{"hidden_size": 256, "num_attention_heads": 8, "intermediate_size": 1024, "attn_scale": 0.177, "bias": "all", "init": "normal", "init_std_down": 0.00279, "beta1": 0.9, "lr_head": 0.00777, "max_grad_norm": 1.0, "schedule": "wsd", "decay_fraction": 0.287, "final_lr_fraction": 0.1, "train_tokens": 292900000, "dataset": "wikipedia_en"}
MLP neurons of a small language model. Each row is named by its layer, matrix (down: output weights) and neuron, and shows model dimensions 128-255. Each number is 128 + 24 x the weight over its row's rms, rounded and kept within 0 to 255. Numbers have three digits each.
A block is one neuron, or neurons of one layer that tend to fire together. After each block is what it responds to, as a language model described it from the Wikipedia text at the highest values.

L6.down44:104120132142103111161145148130130089115166126118110121142164124113106167158132120122112138189152137104159117106198090148107147109184157152125128159106120101135104068130133139151107159115122172104126135145124133127096156163126172134126153086115132120123127139101147111115128124127158104141158142090142099111104164134101050136142134113101090106137118085096154114109094186083148151159138
L6.down753:109120138110090127116142143141136116119105097154114170146101098131148105115174138121135120126139134161114105118113154124128104100095143153043183116091097133156127108098115135114089159120096135141133124116110137123153115133152107129121162106111137103156092149163080137145145138124141134100065126165152090144172110086112141154126149149152079129123131143151135159149107151142102144170130
L6.down769:150116158139120150149088120134099148097115114142129124125135116167090124150148119122143145133091107102096159058081138092145221164136102114156185169113118094139106152107150138143109148127090135126154113107092096115118142131131172137102127115180137155152149120120160137148118086119116174147059128177127068126141125135094136120138154156157110157156142113136131152136155105120122108109127
L6.down1021:099091105123157157183130123115161136151152120152107131105080144112167139121127154138090092097147131133133110129127116190109118153143096137080100095124144129121157143133141149125107117137119090141129142144140134120154116120175096123141162105113085133116130116138184107130135190087099129137149204140144123173117119148108120112165099155103116152136137129132137101134122136121163123127110
Responds to: Of after one. The word of right after one (one of these, one of the most), weaker on other of phrases (some of, because of) and on digits in numbers and chemical formulas.

L4.down221:090134085133125145098113133090116128106152107164142140124145137136130137136118152136093128136178113122107099147084134100135151106136130098163149092137122136157136194130127145124097134135157143110104132136103101122118153126114143109122117169135104192155168141146145129105157136129129161123094088122107130148076146118128105089142127122148132131127141168115092102143182108143098156093155
Responds to: Quantity and degree words. Comparatives, quantifiers and degree words, above all longer as in no longer or or longer, plus various, several, few, enough, often, short; also -ly suffixes and LaTeX backslashes.

L5.down50:134106123149159113103121116084162157147195126143143163128100124120131181130095109120086062111121126060123112062129147120128103105111116107126098145124147144154152187158136143151140122073138171159102101086103110133128145108098099092136152133104110121133147157110184111119151165111111152089145117104109127119093124129099124115104157136161110138139165129127130092157168140173159165072121
L5.down102:124170130121135088097106125158143176152163125097100130127094141113146108138128120107095093077114094119115168086094153129096103122100077163151101128154176116137134087156128104158158151112153118118127110104087108130176134085141106102119110109071088134101174123086121111127120150123143122118116135108103156117075104150132127130120198167139100114122135155140123106157183107154130143089141
L5.down114:159098126121142146126116097116161133129158115103112124126085106087100121110150112156118085128137086150108154138145144175129146076141148149100100119138119171126152154121147153125092120099197156120130178135132144147122142132151123147102078144074102123122099128074149141113116167134126131085133147122153130092112131183140118155147150179164112141146133087106155125157179108152170116126133
L5.down125:141152091156102087086075122137159146141162109127112166131133127151121114109116106100104112068112104157080101083100156145104084124118130119127104140132160114127127127161127118138143140150129130171155106109116121134157167116122116077157110162085098091120151128116113097141152121130112145124122147116102138154136118124127186097130147136120126106126137129132123122153137145165097155060112
L5.down134:121095112129149120119144115134155124135115102086147160099123125081111092173160128130162117144135110162116156111096127172115161107138130155127122131159125142077154091107087121114105149104136090116105089160139162121159127148136159182116148076145151152124150120140110132133135169127155122115147160114160175091105097186116086129113164140128153123106108088146160097126145122090153135129121
L5.down215:117117089144133145167118105122147158099133164077165129106097132130091086121129129130145106101103115141146128127100117102098129127146071128117092104172132155098121109101105134123109131132178141124145124159099138126190133145148118148103104110113143130114148127100128151138118188154166105147133097075130140086093071170119111105133177171133136132140094135120144130114135109142080062086122
L5.down235:170143119113120135104099134099191158135169105126089101147077129092134175120132124139114088137129126079081158109094136149114125125136128163123117104125156150143168131116132135127110163144148112147146135114129148142137143098131148149106146111084105172112096135102134137132115165115145125099115142136132147110111133167094113156113142133152164150146124091152140097149137158126158152156112
L5.down276:102097093142112193149103141114133166165166149150164151104127167130094094133147160101087120120109105150179117121100166125129119129152105135133155146154111161116141113117146137125123117141142134126131169152109168168141182121159135174150135113152161162109173158128090135156145162120121117144116130142110142095128094118110121130140164121114112121105129079112135167113151141140125095109122
L5.down335:182170111145129089109092130109179165164177104117129138125117144145140130107099113121156112068128074152113101101088132122075079153155120117126092102154207118170132151130146140137124141154135176156148118149126132155147131099097103102149123137151097126142079120114143126141131142135153121120142143118119149110117124116147149117106170152149133107129138135143122128153173087131103101069160
L5.down362:163134168123128114131140150145149121160186099128077144151086086109133144137153098154108090140111158121118151111125159174083124167108087186132122139101126151138153137129152149164182129143135105154126150139125110156177127120178152110130150113099119104095149137131105126166118106138152136121129166116109136120132112159161133135084125169151133131126081080145135122185120122156154135152111
L5.down499:139106117124159169143147126132140174129180108105142134146075128113140125090133117118117088110104096152122178158100118182134122124131094163134124119111120136142149118150113105164102131127180124137158114099101154131172162075120121136137136138106108130118134120088130140120127181150149136096152169135086146106124122149112128106112157147157112121112136139140152081168157133157138103147109
L5.down625:147183151087127150087117131116118178138149111109117087155125135114136091131107113092119117124142097094093126123090121118126130124098126096167100112120142135118152104127094100156104141124133133116142125101105101104119145086123100074150143110190110152122137128096129121110114159106126123142144145119100108120084152140112146121127173122140126130127128159134138113126163113099121138118160
L5.down654:078116125111154118154137144163126140129157148082158123095116135115147092114141151128118106114110155140125128147126130121178113092106093143133132160157140106136131124169114100156134104111128114091114114135123123123172148112133117140114088093089122128101141138123138110145144148144140140119124145095110149115121100145128149079112182133113077109116150150134102163157157089192121150105139
L5.down830:106155126093138132095090148103146122152143162052113140129109088147133097130144154112101104124121163128121155177123157131136144139121101142136075122136108148126146139132132122152151123138117160105120137074074137142175114107190137110129115118186143105130159140140137111108177139130122131110128145090071138122086163100104131144128143112154067099137131193121144135131166124133082139104149
L5.down849:137107087111115102099096079136121155104138122112132162108083139148110112108150139065110120096160077162100155122113123160064131082113099164131159143162169162114159170125126133130119107133153153112134109145107150185135148115121119130131107144169097130153146138081106119132152115158129155127138126087090147127109100149106099119124165152138115111162102128084124116146168092184096116104159
L5.down951:154099092167131129163150140129165106135168092121103168113042107109115149123135090128135095165126118093109126094108134163131127135133102147121092102105127114121137142119134119121120125097121141125147124114114132140182141125136172160160117127103133105139175115130149130149122166114146173093138152147143116117130123180105093159103132149171135138127109131134135088140153129128140143178071
Responds to: Clause links and place nouns. Three loose groups: words opening a clause (who, where, while, since), place nouns finishing a name (Prefecture, County, Panama), and degree or minute signs in climate tables and coordinates.

L6.down64:145110152150154122093141151119137103138113144159115119146111090193110122126147126099100117120162128091107143166137162135132128135098105151118109141153131132114068117134102171133109146120136130147117141105125135144150114093129124142124117113161098141181143153144140150123158149160172115134150159114117128161070118128118097087140117094135162122114083080101140107108132150169133157081137
L6.down216:185132141154160145144166152108134122220110155132138120165110163172134119129154108137158105136097103129116125104164168136126106144116100150109152155147143118143074155126140129117137104122149091109124126176148121130122107130154130139142172108178145149156141127143175150142139147114148169101163118117127125141152132154141102098098111088105161161120081127144110126102124163098103115097137
L6.down394:112149112134136127089093128098124135143066111159119166147120091168116094135164134083107129125157103105145147116076175153140098158108102117152187145170129140100125130138147147117132126100121148128118154112163101136131151143155134116116075116149119155159139141122114139143123149156156108130156158104120128134101100163123138113147113113159144151078137122136083124128141082158156198101172
L6.down706:162135155150119160104166161144138135157104122158121145148116122185120134140124119115091129115183113119107132156114164126131144113107099153145171136156110132107110176128113117141108130089132091122116121150185148157114093120150157147120146121196114167197128142145128132140134154156170144131143130141139139160128149145103100087100136091113162108101089097140116112109133156102111164115135
Responds to: Participles and sport nouns. Two groups: past participles after is/was/are (used, done, listed, organized), and sport words in role descriptors or tables (football player, racing driver, Chevrolet).

L5.down15:138138155131162120080106108064166121170133100151047110138142077126115133137126119128115096082132108104077129082127156091067115180125115085143111126133112152153130182138132142130169138145109132132140134072112124112116133150157135099166135147132124074120135124190147113158140091109125131142116110126129129106124139126120166159123106101130155139131130112113155143103125134108079137119128
L5.down295:144092150108133138122062123094119117117161145164157160166111135118140129129099115098111098140151128065139128099073140134122103107145109142148157167118129109136122158136125136127146139140107163098111127110134145123086144121132103138175135139129176125136135138100142094152147144121131133147128145113136119147123118094133139129153166119092135120149123110154125137112075143150124136125163
L5.down381:140142132131140093105109140106180145154198117178124196140132154129149167131094121106111118128128132092126106068106137124116124159127144108154162140105139078162121141117134150178147155136126126132126138118111100114171108120148166163108160114098174160119128154142130154127119130120157139142112146154108128132124139101113169135111120120153132123138124099182115149140111149150111155144118
L5.down405:110131116122128131127168115070117132132130141133098103138140081084146124138108103139135118130112100125108137152140066166120141153145131135122086119121105122115102150148180104111190107192148129123145108142149130154138128148133146123101159158127144148106106106163100132141081090122117124153112124144146082096170131140128153153117154119108151158116124118151123155102100105061070080167141
L5.down415:167146192131125132105164142083145104126130143122088158116169115143126123165141129105119124129119117102116167125126153108113182148156126160137111142129115163122146148121148156134165135136153138153122116099134134133159129167195138132121150116220119122126153150151160124154141110135138140139162136109112119136147124128128136148118175130129112142105105100131209123140100143145116142143148
L5.down520:129133132126118154117103122131142132144182111213091124153140156139138177104110135116134110130163104120120101077131140098090122119098150129174173118129160143120171207101171129142171099143114135117144140125133104152118134128111110119165159133149143124119130126141129139124112079135104141121134145151119109138141149120122119132124069103105138135138112124127094145123144157108104158171157
L5.down554:133155104119147152117132123145191124137155076168104145105117119141139099125118106114124155102124103130105111117103169129123111150110105118137131149157111129112170192123154142141156120140096166177174134098138099152196167159158126119143137146133133125114138154151137094151113120156099104172184156155057107158155127121153145124125150137160131138163112159163123122142126120150091096120128
L5.down667:168158147143117097085123103085163172172150124157071139158108138155120134125103090092104104103162085077124110079125149144075076154096124127113123128079145139148135175123133159120131119115161186145149110144122134132178090105112116102141120123196147112157086118101141129138143141139126148138125114121099137129099129168141126122123137111149128150158115111129137103156141121153118141104172
L5.down706:112134118134144131123150151101133060116151096137079110105126118116105121134141122143169138138180138122089119127152094100112164134111173112128137116153098173124171161115128143144114165119106141126130134100142143135124128161158151131118135123148121126139162162177118128143121057130149139126128109144108084144109157176078111137154110140143165135174114111097148122148113118086099086182133
L5.down717:129142152083110129074079113080117078140148098135051127107101111105135118135104105113114145149124153062118145157141167124129139168126109081146113120101135137130139130128115133126132127124103160165121170096121128099124128121162120109127098134126095087099121143111137124170122148100118101112131145135080108097131151039121143119137129109150089137135139152123163124130163119153162133062118
L5.down795:183129125101114129097111107117109138151127132126121083161119065091153141111139135082125098163119133110121152153140155133100154181142118147168162091115110137159142151124142149119114158147126086113142131111095116160133127132155161136137102160151135106105134120181126137166148119103110136096141166128123147089151171082145148168102109091108108081144138093165147127101125152107121168162098
L5.down876:170110156122129131124148150109139119133113099147080117122116109111109150102142114158109122119143129146095142114119144088104116142127150123112134129104131111117154171104176152128175125188109099108120093093197124120170111169135123132091141150107118073113079124109124129128102133104076146092139133113133118097161121096115154115093086119111152126108094134119125149144112154112113120138111
L5.down961:189129135119169152111126111112175122149105124160124153135126086173168121131155164096128111123137163123134139167098155148162149139117150157146147149136104113141120183166139128143138117147135152136154162080148150127130128133150134152160108151156134084141141160108155099139135128134129153137179186110097104161162128077154146111111135102158171120135126158146146141114103139136119144122124
L5.down971:143138143122108115092120125136136116127164130168054120181159167113149168115089133121089144131136136094098145097122143095119121145153138142165182101110140141134182156126168170168136146150096123131145119127155088160140127125145118133098151123116153152084108133123127120157096097130100132148092167156115078138124167132125127146107133108133143148135158092156125130184088121135130138184140
L5.down1009:125155144152126116134146140124142164154167141154137167145181134129146157136106115100152121116126153064120120071158133124122160170137135152155146137104110123144114151169160124167161152163125118166139139128129123147125107181125107116136133190087146132131155180145138143149129091091144165132147125135148125176139129107146171116142125125142164130148149102172168159107081154181132182121143
L5.down1014:166130140131102124095137126123150146156141129145117114137157117110138148126094111068098099092137080145119150091059108139060135157162090175141114143138117136118130163106171120091151122176174122138128102133154146173119112101157117107125155142147114123117135139118124109146100062127144125126117168106120144138156105126155142114098151145084143098136123081129159119102103149121099136167153
Responds to: Item after comma. Mostly the first piece of a name or list item right after a comma or table pipe, such as Japan, Australia, Micro, Bi; weaker hits on assorted common nouns.

L6.down251:119176113073079123120101066162122138104133138124143108129071120110132124153087146146162130083111174125108125127109111086093119127086123099115121099129104170153160136131139122162077126150137119142093142114085142135158108122105114110098121183131154095118106102140083158119122126115133136120108099170101109152102127091146141142166095148140123119114151161162128106109129105127117080119115
L6.down351:188168112124118105092129129146145174112124121146129135122117110107150095139104115147146180093134140155080103128099149096109118146113162104140126085135116129115124185131157132145117133156126100140149150100157162131144121098147170116130145141126133166123117153162109108119090144135106114158100093151094136131146135134121136144152122139119124140195175183168128122137167140140133087108131
L6.down502:130145118122103120121166130150159169070157132164127140161167154128159104149097126135136154115131136133090147142109148087056120172154132095143187105127125168137127166110171142156134154143130138122128163103115142152126130098097176117094136134086125147133086159156113114112108116137094127117107106142100151152167134091097096126138115123106124113158145129143163123126159160154103093151124
L6.down763:127161124121111101091148139104152109082118136166093129151111128125145108158113122115162119130099153132071136145175108111107091142133149139141106128128108127125124174149178118123147133140149179138099141140125140116147131124124169129123169127075179116131117119156109134129120119101090126118134101116088136138141128148084087167146145133132134149165153178179154095110116126142108117102093
Responds to: Mid-phrase content words. Diffuse: content words needing a following complement (number of, comes from, bought from, converted) plus word-piece continuations like perpet-rated and Bur-und-i.

L4.down26:119176090111144172126084148115143167150127136122127113119108118127092126133148143113133110149098145168087152099124125120153136125125117142094148169132171168103144082113143138110131114163149112125092131142101152138154165124117154123101112122061133170084121121127080094162098106134095095139171149122129134127099131089094133145153125168094121131130119116130120126098111122156152121142125
Responds to: Relative who, from, about. Relative pronoun "who" after a noun and prepositions "from" or "about" linking a phrase, as in students who, criticism from fans, film about.

L5.down106:119087123095118115100115097148151131141142137098126071151141134140113107121080147096147151136129140127123142104116137135181118130073163175145149140113110128138148128172114131123140171141162101153129091117158128155067164146121129172138120144151086135112153127109127127146108107157148117160140144118158129129135112137122116130081113176124114149125135116106112131151144134109091122123140
L5.down152:087143150075168164082151103115103152154118157109116097117155111173113129128130143108091137142124127136103142142091143160229118134093120141128128157073123171137094085134123132139156154120125147121124119113084124133146147131144134161158131120127112123120108110115092104119099126135152144136134136136139131148138138119140175118120102111103126132122084117109134112116109125128089139106122
L5.down160:140147094123117154126148116136124152125108169115106127117151117154120147171157102137116160175123145105126141081142144119106139123113079127157130143117165113126137154137157144114085063097122102125142121119130159111219090128124142081103126081140106124168121120126119109122118119178106115163159119152114083145137088111132156088164144125139137072115132139151148138152154145111111104128124
L5.down196:124119106097140147142122157125137125152146135164130142120083130114131147168145106140099133109100148136115141154106102078121104121114119172117149172151107147092096085114098163115079124122120151125125150089133124114130136133125120139137114112131117117128116124135126142110136090160075109110097122123119155117145147090127111167159091124120145136129137144126143160130110175107107139165091
L5.down263:128118130149159102161136149105154160140125148120152082095119102124116114121147118148102160146125066103101115142104137110130105152075115137104117113149148096122109122135097151138130098092139165157113138131123118119155115131155139146144140112142158133156100142154109119078107128162179134081078165147131154111140157142122152144105156143137134135093144139139130140108083119134105083145138
L5.down274:144140125124087126116173160138165131130089156096094089173139143115134124129131104164103105141088113094162127153124135123127102157126116155110115121151121139116145133105105135137091098131096126137153175129080141080143093078112109139100133154114114139147106147105121077123140120137102162092101150160182116101156104118123127121138168155142090078068144119140145108134098141110126101135123
L5.down278:151152137102112138111143126172141091125088132105129142159128123065150141106101113144177112151135123140168134121156144111108092111129081089128125116143097118143110141132136126142138148099124081154133119116124120141081124122098119160141133146119113156113130186124084071119171116130082143103173115175118133092155132113126121144121117179170140108076132153128142125123115133113099138111096
L5.down369:122146149123118124095120202117117175112119147196165114103139120131145101147123103164170135138125136128106158141140128124137179125151099149154151150129161106099083105103164136138114105128146124153121104111129141111144128074139093121128140154115146106129123122121115119100136140091117109134135153108148109104115128156096139116129112059144141109137158134123098121123163139176161147069164
L5.down410:100143094113149146140107083127166094077093131093123112140151130112133107137119099131181116129105126128124112131113162152183108146159137140117130137131120159113130108120147116132131143092190132133112135120107117139113138185133113147146157113148099135166150117161094084140175149173109110174080107111133105136140106151119144166106119128144095103155150139119111147113118127144124134084165
L5.down456:132125116102119113145156132115157162115100135144131135170158132141083111120078157127102081069135127113133090124157124163122156112121153133125075128144153140140128167129103127112170104103111129120133147166139138172179145108138112132095141117110150124147159161091135078141108145146126141107109102100134134055118121119091124109104149107169169171111098102127129149096121089137156162140148
L5.down595:106152146139106141130154133146181170124103170131073060133139142164137105089112083149128122133102124088108083105110119094123136175103120140105134135156141144102112105103105130155159121120112135106136097108149092104106138113177163124116134129156111113150125148102153107126141154165107153089076149143173128096121138117158116102104135144112125145099100138134148140146120150122140126142116
L5.down740:143119130145102148110115145164129128116105124123121137102173086109145148120149102123163146129128116097089141177150153106128122155171139146128082136105129141121112079081142145117136091133116124126154146116110146160158113077115148104133101096106128149093119089125114150162107105160069115113130130150097117150162116143105139141134094122144111082106141156095168130100117175070144069127153
L5.down744:182116114154113114092112137080185112143117145068146124126146102132102118162106154115134111096113091096153168144106129134125181127107107117110149142134162131088169097146122131124140124161130154083155132179144133129121110126119145131134156169112086145136098159165133093117089149101148144157129154111150138126100140158116119117094140134125118113148143110146134117096109111120086133165163
L5.down789:158165141134107139121112133160125145122113125137113135121165132153104072110127096109170096132122142141143155139144134123138130133138131103100092081093131137098142125167162125127139138125138163105141156153162176086140099163125174108154130129133074090088148136143059126178131117081152130162143140140118132071115111149095151115140124126138122114105102106132119095079171154109151102163144
L5.down941:139147124140159160107137143096145164120096101134156134119147099134157165108107124138124118129146121138148123122118123123106165103160121132103151156131098050156103122027084135158117125129100118145085118114112123096181125106119127120108142130127158132124160132140184138141134038135190141070141137135127111096145109100113127141121134153157113151109146120125147168109137147129134146090101
L5.down945:146138095168117159108138149116158142155090150102120118172152130127149108157108136157111121170126118133147165129083112103168116119155101153134138127134113118118106089114125112137162119118132140125149109124115101106139099113120123151147150094156131098117138125114111111134087120096080168117169140149106042101117098155083127149130166130183113106125105127132142120156179111131136168106135
Responds to: Partitive "of" after quantifiers. Mainly "of" after one, some, or a number ("one of the", "54 of the 179 seats"); more weakly "and", "&", and "of" joining names or titles.

L4.down689:119143181144141090103130119120141139189121132139112156134103112118089116107110103154108112134139147061098092095133106122070108190082129121126086111154139113120153091126148107124143139132121144142142136127119113152123095135142108101149118152135136144142120128143146141115106128143153085138131156109142120138123110080137138152126136137153103102144145159131134132113139123141102213109112
Responds to: Coordinated continuations, mixed. Mostly words right after and/are continuing a phrase, such as manufacture, available, cell, equipment, is, and mid-name pieces (Mer, len).

L5.down82:112131118122109112134110103124160149133121130153145132146145163124137119114122124202165129112123160119154089120139131139129096115114139145113099112108162092117118134105115146151157110154121168130130136138143137129148104145081103120167140129108213164144086109142132137112122127162147115141127146125166121125130085128111096092147118142125127172144139130167091153171107078169096119156174
L5.down84:159176167119136070085120121110156193164147123151104109134152167118124118152074069156099129075129116080125085108094099103116100147133137075163081130108163119130113113150132115149106138124163117134138130139115146107149086137091107111118137137134105173144097165103149147108100143100133108120106093140158120129104127135129161097137145129144120131103135163161138108126162115112144125089197
L5.down97:152142124088157133073126127102121140185143106140107109182134100136153126110101100155116136083145117094118121104117131104068096110092141124149087148070127145149132148134113114112157168139123164147129156111154087101120135117122098100125163124126104077124123104137140114145126132126164129141133120134078142166115146145142120123111095132147155171151150134170127115131159124120120124105168
L5.down105:159150152127153123144170147104084131112122123097129078124117111124122176100113111138162155096185135147108162124156086078122138108115141093091150121144149135157145186093154151114086130117131117126140119148170129117111152139139135119113131100130102173143070113123141161148088143134131133108121101136139140136127120130120145170120129114122170173136105152122105122143149125110149063152159
L5.down146:119155147100134105141109145137104128130160130118181119104171131114097117099111134098159134104159147156165072114192124121135121152096148121100115119145121103135091169160120128158123129132149149163096118142109135117078052167088125122135140141127118154159123138129131134089138074141148123160093091134136142147111126121106165108189118115141135147150100125131096136166118123161109131119137
L5.down209:178155165091154094088125144118098159127122121129120081168174114133143148079130106160146109079175159106105099130136098103101140148090129141135096112149131147141121200170137122138151103148101121162107093106119131140064084150116149085180117151136127126151140113150152139120125109137133166134108105094128106148104141090125153120150131100116157138138114143133102109162161113150102143094147
L5.down241:097146110097122068117109123111166143132138148113129133147106161116148103108131139157179150118093145099085127134107102088102103130140155098146105091150159122141133129160132120157161111184130140117147121112087129109165148103135093106121127142090151147122091106146112147126141099136133125134122137152079108104135132052138195090122156112132107146136154189188095180161159105150072123125150
L5.down299:126168159124115110079137119105091162108169137107126108135133140137121128133066100183156168109120134105120124174163071105119151119130098129136065085131133158113139113090121134128144126160176131163102153115140090105143134116078084122108147136133105144134097109127135129133121143126153110125125125161164115112146103128123108124156137144114125154106154139156145145132163079107112098134170
L5.down391:150166148124162068121132144093132137124129109113160138096128138170111132126142087172133155081139140133114125170144111094144086114124119115087128112137121125133098146161117115160127153148150156172119074130147149116156089148107099117121144149127127120165129108134174120114105160160129119145099091105123131109111142154128157120144149142142142149125129169161132121133130093124090090102136
L5.down419:172157116103125137100087130128135165151141111152096143125124107160130086109086135150136132118119131125092098155109116127145115142129105130067078129113135165124093141147129147141155110165115154182122120121193110117159128127114107113149155185133138119154080126111125107161093112118110159169131131119115135135141114117138158099124131153126165178125115172151141173098116126127077092094147
L5.down547:131129105127143119132117106123136153127135136193159162175114190130140117132137124158126135129142129119105085126122115126162069125118140127132144155068157121126125091151128101149131163151142156118137113110122144126133153122119109115168151132104143143176100096120093120129121129161102153160130128137084117135166142127137139086115121121120121136144138179167093151141131130092088124097176
L5.down642:191134160119124107134099134118150153152136107135129130148126131134131113115110101179148140090110170061115092195095091077164116115113146123117093115085158119146095145117157125132120156169127160146161124152172165147148103140108101120149161173128124149170065122097153140121100130143127126152131120139144096125140161133157153095117122109130186143129129166197081160131126119118101107106153
L5.down656:122179156108113057118146138112149120125143085131069137129116102128146100161116109167135137117122168078069128129112121111136148169117150092160076135104115113140114154148122109180182137117110132142117098122117136106152135143158142085143147157088120169143139136144143141127124152108120142134099093115094109124105168129122159127118148141190163139177123138159115125176137114133109105096129
L5.down729:190170142113131097087123120100168152170154112136101161138139119124120167100119113116116108105123091120112128114072163107085107128142135137146117143112155164154129179109155162143168135169140134158132135102135091102155140129141064075114144151129119099120109108111150092116101110146101105121143109113106119113071139129141174094112132169197139134126135133165137133170134103166106125106151
L5.down978:122142143105164164133115141114131160136107147103146094154129118153154104118103143159173143076136164121146155108139104075133091117078127098112115147157144141119157094152081113112127128130135136100129157100141106095147116113104076090100121107143113147143088148132112155133074125119143101092134108113091123131106114110112107125143131131127116187125154176161117110146108112115121095129174
L5.down998:102144130103131091103126126139083109112127095138124157155135155165132099127096120124154171119171160122106111125094099106108119126103155097156138162096117108092137081122100112171152183162083165141109104108149098059110134139107094109160164124140143103161132101122098115142104106172129129199140137112089110171117157154127110104149141130125145165130102159166127124145125125114080089110141
Responds to: Repeated list modifiers. Adjectives or quantity words that open a later item in a coordinated list, often repeating an earlier modifier (small, large, entire); weaker cases are scattered tokens.

L4.down715:113156153127134160133100127115135116151159156143102135091098133100164136154107148162135141133140100100127204095120118108128126099136136104134072096112130108117085115153132151123097162132088158094117155124117125154119090151140124150132127096159098145127165096125170143117161177160126100158109091155114117121096153126175086141126107108155121067145119142099134120107120129151133080091123
Responds to: Of and table separators. The word of after nouns (House of, population of, total of, one of) and the pipe or opening-parenthesis separators between cells in numeric Wikipedia tables.

L6.down84:168133160149127086114072100107125089127111125121111124146145161105158092111114146145166127138133117115190115029156117144077145099118141093094110142165107127136132207109131077151116146155129092129115088174110139119109170114147123127185151153179135106130107185106100114126118140082149114117142125159125114142115155126122118095128143111140127148133143110126097137154133124174140135092132
L6.down155:131178134167103151200130163125157153171138111118149128107143133137105132142119129145163145142116118162095100078154120111116133101130130145109097122136134124112124112143110128155122119157134087130146167153175111095139152111154108130132179111113150183099143129138133092132119153100127105164132133123114126137179136125163093134089144113109138127168145157140117159073097172072118134116120
L6.down332:127094129094127133129157128105103122134139094141071112131135151075142136091129151147140173104191117210122139155152139148111127130115110137113145109116117169172120135139151114128120121178132078138139151121144131130135138136135147151161115151104117105088129119201106114102116098110112170139081156133104143113122118077107152136121153126169142156140121108116146136139120123143128094106130
L6.down806:139144132110126128128127143095090173089179133108133128122169132084136113103084159124102119120150117176090140116149116110148165123157148107171126111120140120151143111132127087163101169155114111157138099101105147111085161136133136105131130120065095116078127112069111109126146136134115115139091123127134180104118149131109094154168169108172122134174111101101191178137138154100137107100113
Responds to: Clause-opening who/that. The word who or that opening a relative or complement clause after a noun or verb, as in footballer who, declared that; occasionally section headings.